python train.py --n_layer=17 --d_model=384 --n_head=9 --n_kv_head=9 --head_dim=32 --d_mlp=1536 --vocab_size=8192 --activation="squared_relu" --norm="rmsnorm" --norm_place="pre" --norm_eps=1e-05 --positions="rope" --rope_base=42100.0 --rope_fraction=0.5 --qk_norm=true --attn_scale=0.192 --bias="none" --tie_embeddings=false --parallel_block=true --extras=["capped logits"] --init="normal" --init_std_qkv=0.0194 --init_std_o=0.0 --init_std_up=0.0194 --init_std_down=0.0 --optimizer="muon" --lr=0.0146 --lr_mult_o=4.0 --lr_mult_down=0.7 --beta1=0.95 --lr_head=0.00639 --warmup_steps=123 --schedule="wsd" --decay_fraction=1.0 --decay_shape="linear" --final_lr_fraction=0.1 --batch_tokens=131072 --seq_len=1024 --doc_mask=true --train_tokens=615600000 --steps=4697 --dataset="wikipedia_en"
MLP neurons of a small language model. Each row is named by its layer, matrix (up: input weights) and neuron, and shows model dimensions 160-255. Each number is 128 + 24 x the weight over its row's rms, rounded and kept within 0 to 255. Numbers have three digits each.
A block is one neuron, or neurons of one layer that tend to fire together. Before each block is what it responds to, as a language model described it from the Wikipedia text at the highest values.

Description: Relative pronouns starting a clause after a noun phrase, mostly that, which, who, as in "drugs that", "missiles which"; sometimes clause-initial subject pronouns (they, he).
L7.up175:148121158106148122155150120129110135100129127161134145120119080134134120110132137089111153157135136143058101101091119149128141096158130163113126097072169123121096193084129125092118134141116068150098118109131102139144187162161119094105137112102141131131111094135122146123119128176148145123
L7.up389:133114072054155130123169125132148133134111094152106123126103167148113172107099143101099101116148116135086091155143134129127122124104122173149110155141146157122154131151141123112118102111137101133121089148120102157107157153127121121108138166114121169139117131156109134149106132085119150091
L7.up576:174145119100142134089128141133108085149151144109201154110123149137148121111123146121158127138165137132118157087113128142146106096103135151147139156109161117129123166096122130139112118139096130103090101135200109090113135112091095135099090090107134134117111138092160124131115138116156120182
L7.up834:102124129119150138110129120138108092084127145079124096132138155069153153106130201142162099120119154127076105179119101081127145119117111100151110103152118136164115132157131111098108080078117110120087080147121091139153144131162152143135113125139111153059125104136135110125156148084148077099
L7.up923:159083149144125133139168135136141109092098153126151098135129158110144137120156126128142139105155149186128130149118100140177081117149122145160120108120093129146155162142155135134077149105157138124124149150110131123106098078120137090124122139096121166141135154165101155120142152100161124129
L7.up1054:140121117152121124133126139151136107155107118143115080133175111130144136115123140085151159138130129141105159066130184132142135101123124161104115094121115117109129135143145129162152122139131092164144059149145114179179131121197127160101114130094142135108111126136102125176140101136133108140
L7.up1232:149162103089149143111122132162120102125153114172113093130082130094152132152087139097159096130167151092152103120131140146159074095118136161150144099124108140129160115148110139125141158129142137128144080082132095132129118113135146133076097109101130129139079125133135164107156151165117116116
L7.up1384:181134136147149127160098151112111135111107094106137088076129099143128107127168086115103105141144112121097116153132090089100105135123108145161113163122093150134100100141160143122114159129093137122138112140099120116142178120099091111136110118120127173139101099129103084145170154159156146174

Description: Main-clause verbs (are, were, is, was) and subject pronouns (he, He) right after a sentence's subject, as in "violin are", "squadrons were", ". He".
L9.up145:159147117123124145097130127153081101085129131132192111104155137139160131137116103092146100123131125143097125136123080075107125121122164104130121135163146131131126123145080114111085146107158164126132100162166116139161164092108170133149157143121071104120105143129105160116140097134139139129

Description: First token of a cell in markdown table header rows, just after a pipe, such as Apr, Silver, % and 1st leg; weakly in list items after commas.
L9.up10:123109142142123064115165108124154174158132102128153108109143119117148126117132139142103108146151176081119131110172153166151142128057163108119151128147123115122108100119169096104120156131092096155125141085157093128109161094164124110113178092149091113151092138106085154131146132098118163124

Description: The words of, by and which (also with, what) that join a noun, verb or participle to what follows, e.g. purpose of, vetoed by, which.
L2.up265:139127125165159107150126092113153128115106131144113129092099123105111081139160156142082151105109157160154099137101114127119068127125138113129126122157139103134105101115170108170153148154142138123148177130147103148147166145146190155141123138164107091105143117158151109139132131130141104151
L2.up306:130092152143148108127146165124127166131162124145056125113098084133123179124173138107159155131107120115137104152141123087106163122127124107132149121155109106148104139106166137079124122113137121093130132154148118165162121121165125137094089178098094131151171119134086127096118104140102105129
L2.up349:087133181131171122167151150151088128125171136130095145102151139118053107097154089073125100129114144148144138145106154178135095098169125112091083099125133135127104131112152137148158138136194109116146143130142155156128133178171139147120118156092147126140154142110125145111142125118128119144
L2.up1059:098116139106113069112095131176130153086152130127151141121081114103156130114148145135105123125148136181137101184148092136144091163138140107133145136101154101127120148137129141143150151129138128131120148133137145104145122107142132156111120119162114130109113124130115172074085095143163122148
L2.up1061:133135167126136117141117138160174086081141161137157108145123123129111124127094145143099076151081161093114155142106141153102147105145071089145124115136112155184138154125137056099089146101162100149083121134156162144106151180157122122148090117133092131123113119135101136129116107134101121133
L2.up1122:083128114119134143169143127161126131121121114133140120121130152111122121150164140156120078143163125151085107111136105130092109141141108144133131152144114113119131121095102087088149121116129125144141138150138123131104111151105111146118127129091156153116136132161127105163117173143164110129
L2.up1162:126150123115171105152102090100158152130144092088096104105114074099117093134120150119176097152126170144149130137157152082080155113107124097128124095120123124153102129121150106113134136128188116127095126123168157147105143149121120115154155137111098136145164168110121111089106144144128105129
L2.up1165:150117135117146092100154124108157107086136098087146150116181156109158098095090112145119106155094154140124143117082107136125161109149120090150132131109135079141165129141144116115107101126149121144132116138128170094117157098131125115121134137155122171124114135120089146135134105100083096092

Description: Main verb (was, were, are, is) directly after a completed subject noun phrase, as in "any race were"; also label colons and table cells after "Total".
L7.up20:108108140099141110175152150126104113127098127126150147110152110101117158156135135162174141135161117120142135093107154124123081113120124133120117125107133153122121165102099105108125157165135112163122157109108143109124129121148144134142122114139162099145144154130189158136144126158129151109
L7.up463:125117089100139132081057110165124106115155119117160147137120088138160100117102076167195107137104147134090108083126139164150131160134153103115120137182099131093133154149121149154097160118138161106143114127122146149141149137104136085123081104102120103106115141168111140105145089170129151135
L7.up884:132144162150122144116100149122154120143106101107121163102130097106104129117114126119098127171147151159129154121110146108124134107143157130082139123114135086179112120139101133113082167167113128130149103121127116131153151126114080120153123128138139108114099112148121126138105136104110167112
L7.up958:106137109118131135131136112131158160109103127120094170136140090122121114175110115126132113137149125143126151111140135154120101097113114106134133140163134095153113106138139153091130125169154136128095108142140122175162114139103075175162113116168132138137162115143104106128107125082086110122
L7.up1046:122060144120129157110134126127104134112158140142166142114159113130165121074112146140120095069104118124074126123145142113076136116143130134169192116127122129110093145122149163111090148155149131144160105168126143155143124085104107129101146135099132114125059135139116098124112109095134132126
L7.up1417:163156153157118160134126122093156134082082139123101152136127104144134139106121128127131155155088150116138149108151136137113192144133171122147102130143148103148168078093126123147095135161113096173112109091131172175125092116175113137147115138151179162115122116121147087107137100106118095082
L7.up1463:124136117108125140094165123120109159113086096129149102143115140101117104126178176130131119087076151126103105126183106121166128148138181122107139160192159128129153119156123174149127155181118091162137182154136125152113097126108143143138115117144117173086169150161092171138150167107095127154
L7.up1479:116108123149115126146118109146089136118146134113118163170118131077106099104127138123108122099174117125099138152103149134148082157142132161132108112112090138141122152126092106137143152089139116115146105127092162142102140104147143172153170139121101139109145156193123166129083124131103120105

Description: The finite verb or modal directly after a noun-phrase subject, mostly in technical or descriptive prose: can, are, were, is, may, often.
L2.up225:123122151121111115121113122058142171088151122101130149123134109102121154150129148164124136135154150133103113168104139097150128131152149103096160138083138161127115150161089167100139124117121145128098139090168117166114144152080122148161112127162150103138134129109117127131123155120154094118
L2.up346:127142138122135167157153108165112138089157138107124143146148129116101124170137119174137124105139158173088130145099147097122109079127165126109103149125104134087158124134178127100130106115129153161159135145151089134130123111124085161113122137089129110154128164106126142078123177119111092087
L2.up390:133154108120146124126089154134125101099108123128118113134128157137132085162148139116124106100156104121118108144104120130082113101099131117088113153107100146167141138139140079071127095144133146163097147104147121149128127139149155155178122173113160152111153149153139124102125112141074134116
L2.up699:067163166128117162116128180116122142133115121139087127127125150129106117176097156083134083131168113134120142112091088101108138151136162111096083108138140103124135115143128149159118153139146148138125117107159105148122177158076099129148122153093160117056132153111118113129142124083092105149
L2.up825:142151120095143115149158145119118070116116114157158130126096118150116111120103100169099159143107149154097170123158150115124138128126127134096142066124101162087129120147120160092126122127137154112142119127136160092113165138088148140103126160177119160173113146148148135146160142147136117140
L2.up882:094129126116134116176156159156133169156136137075113138128093130108055099161141082125117163166124171146107102098135183107107089145137111151130115091130111162134139141132160123154107129134162121165117123115168078141157145132120120166113113106096125114158116121119112140183150157129097106096
L2.up940:171135153100125101151100126147105134157179099126100172148116173097111164088114121092094094142177132129129147138099148090130124120107136085130098106151132129112094104120112118106128128122119131136155115158091126107145177123140077136116129136174113139133119078119126143155120123124098116116
L2.up1408:131101169104145120139085110138133139094138147115151162139130159114090136124130120132144112165127139144179098164176112109102152111095137080123082095125102099181099142174131178129126141190112170128101151091151107151114176138100111145137112149169102149093127114138138159129088105118152139121

Description: Column separators and blank cells in the header rows of Markdown-style wiki tables (sports standings, election results, episode lists), such as | Total, | Notes |.
L7.up9:142136173138178121140084140112118140168157116113128131118142101125088104146112118140163155132132099090106151152139151130177103089123147102127105116162128129120076092130165173135105074101150126090123112103161143164175136169086162109110151124139135178084101136159155102114127127119122154136
L7.up293:102134141094172079122143171135155160139148152091127153112114126176196128155132162106128082099148157136102111137162121132125121103109145127118159094095165112140124134155114165101097156148096094175122097118150147141117128108117112107141153103122093158147144122139121126119098093139142124088
L7.up385:130131161134108125150113100125138135115121118174119141166109146098113132156132098105145118130152145137111126131120100118123126121136132089126084099110085126200125147128145112179132138115146126135169169128154134108115132110148120116081150125118109125105134157166116111117106106097159178147
L7.up909:171160064116120135146127137104169138086106140114155109171152136112130112116112107159118120121108108177131126119150121114095149131107150127115151134139109171137116157148167126135124119151103152162144189109158155118073134159108102130145112147121074140160153114130149147087144149091134162162
L7.up948:141140122104117140145142122128137138120114144103134164085165128120162109138131099135140103140102136092102102084114147120143103071118156093138136153129113126150175105120137127113119132117121100111138116119118146175146141117108076135152143155136153114115117153127091142121086111172149170124
L7.up1189:095132152122102130137130111122103175196125147139114167122123062144120139103117138114146128124133126109120138163130114122137108100101124091134159120116119108130091101158147121149084110119143100137129085129163157154124130135140124117146112094144127180132108140077108139143128121115151128166
L7.up1276:137141116112151134106161128140149124130093097129138083133109117129121134169127137129154177120136153093064125111132126107106127098088137122165147130114123149148118156099161102134118153095127119086107124128153158123164140106104122104147153135158105125115121130142101123128067145084125162171
L7.up1311:143129108104158138164149138116124133138152105151157129147152151127150135119116138110111157133116124075151103090174119142163139110147120118097126120121121110166115117133128152115142168157097102115152139098145094121116133143148109141139142140133100142151137132088143119138067096111119122140

Description: Mainly "that" opening a relative clause right after a plural noun, as in "failures … heat that caused", "satellites that"; also which, who, and complementizer that.
L9.up323:148106146091135123154128122163125143097097131130118131165152156093116103142143111154121125109143131139101093120152120148127130123161121126145140108123137139137127090170096154122102107133102137133126148151133147145127101105177122122162106124109166067124156101137125141135127151076119163113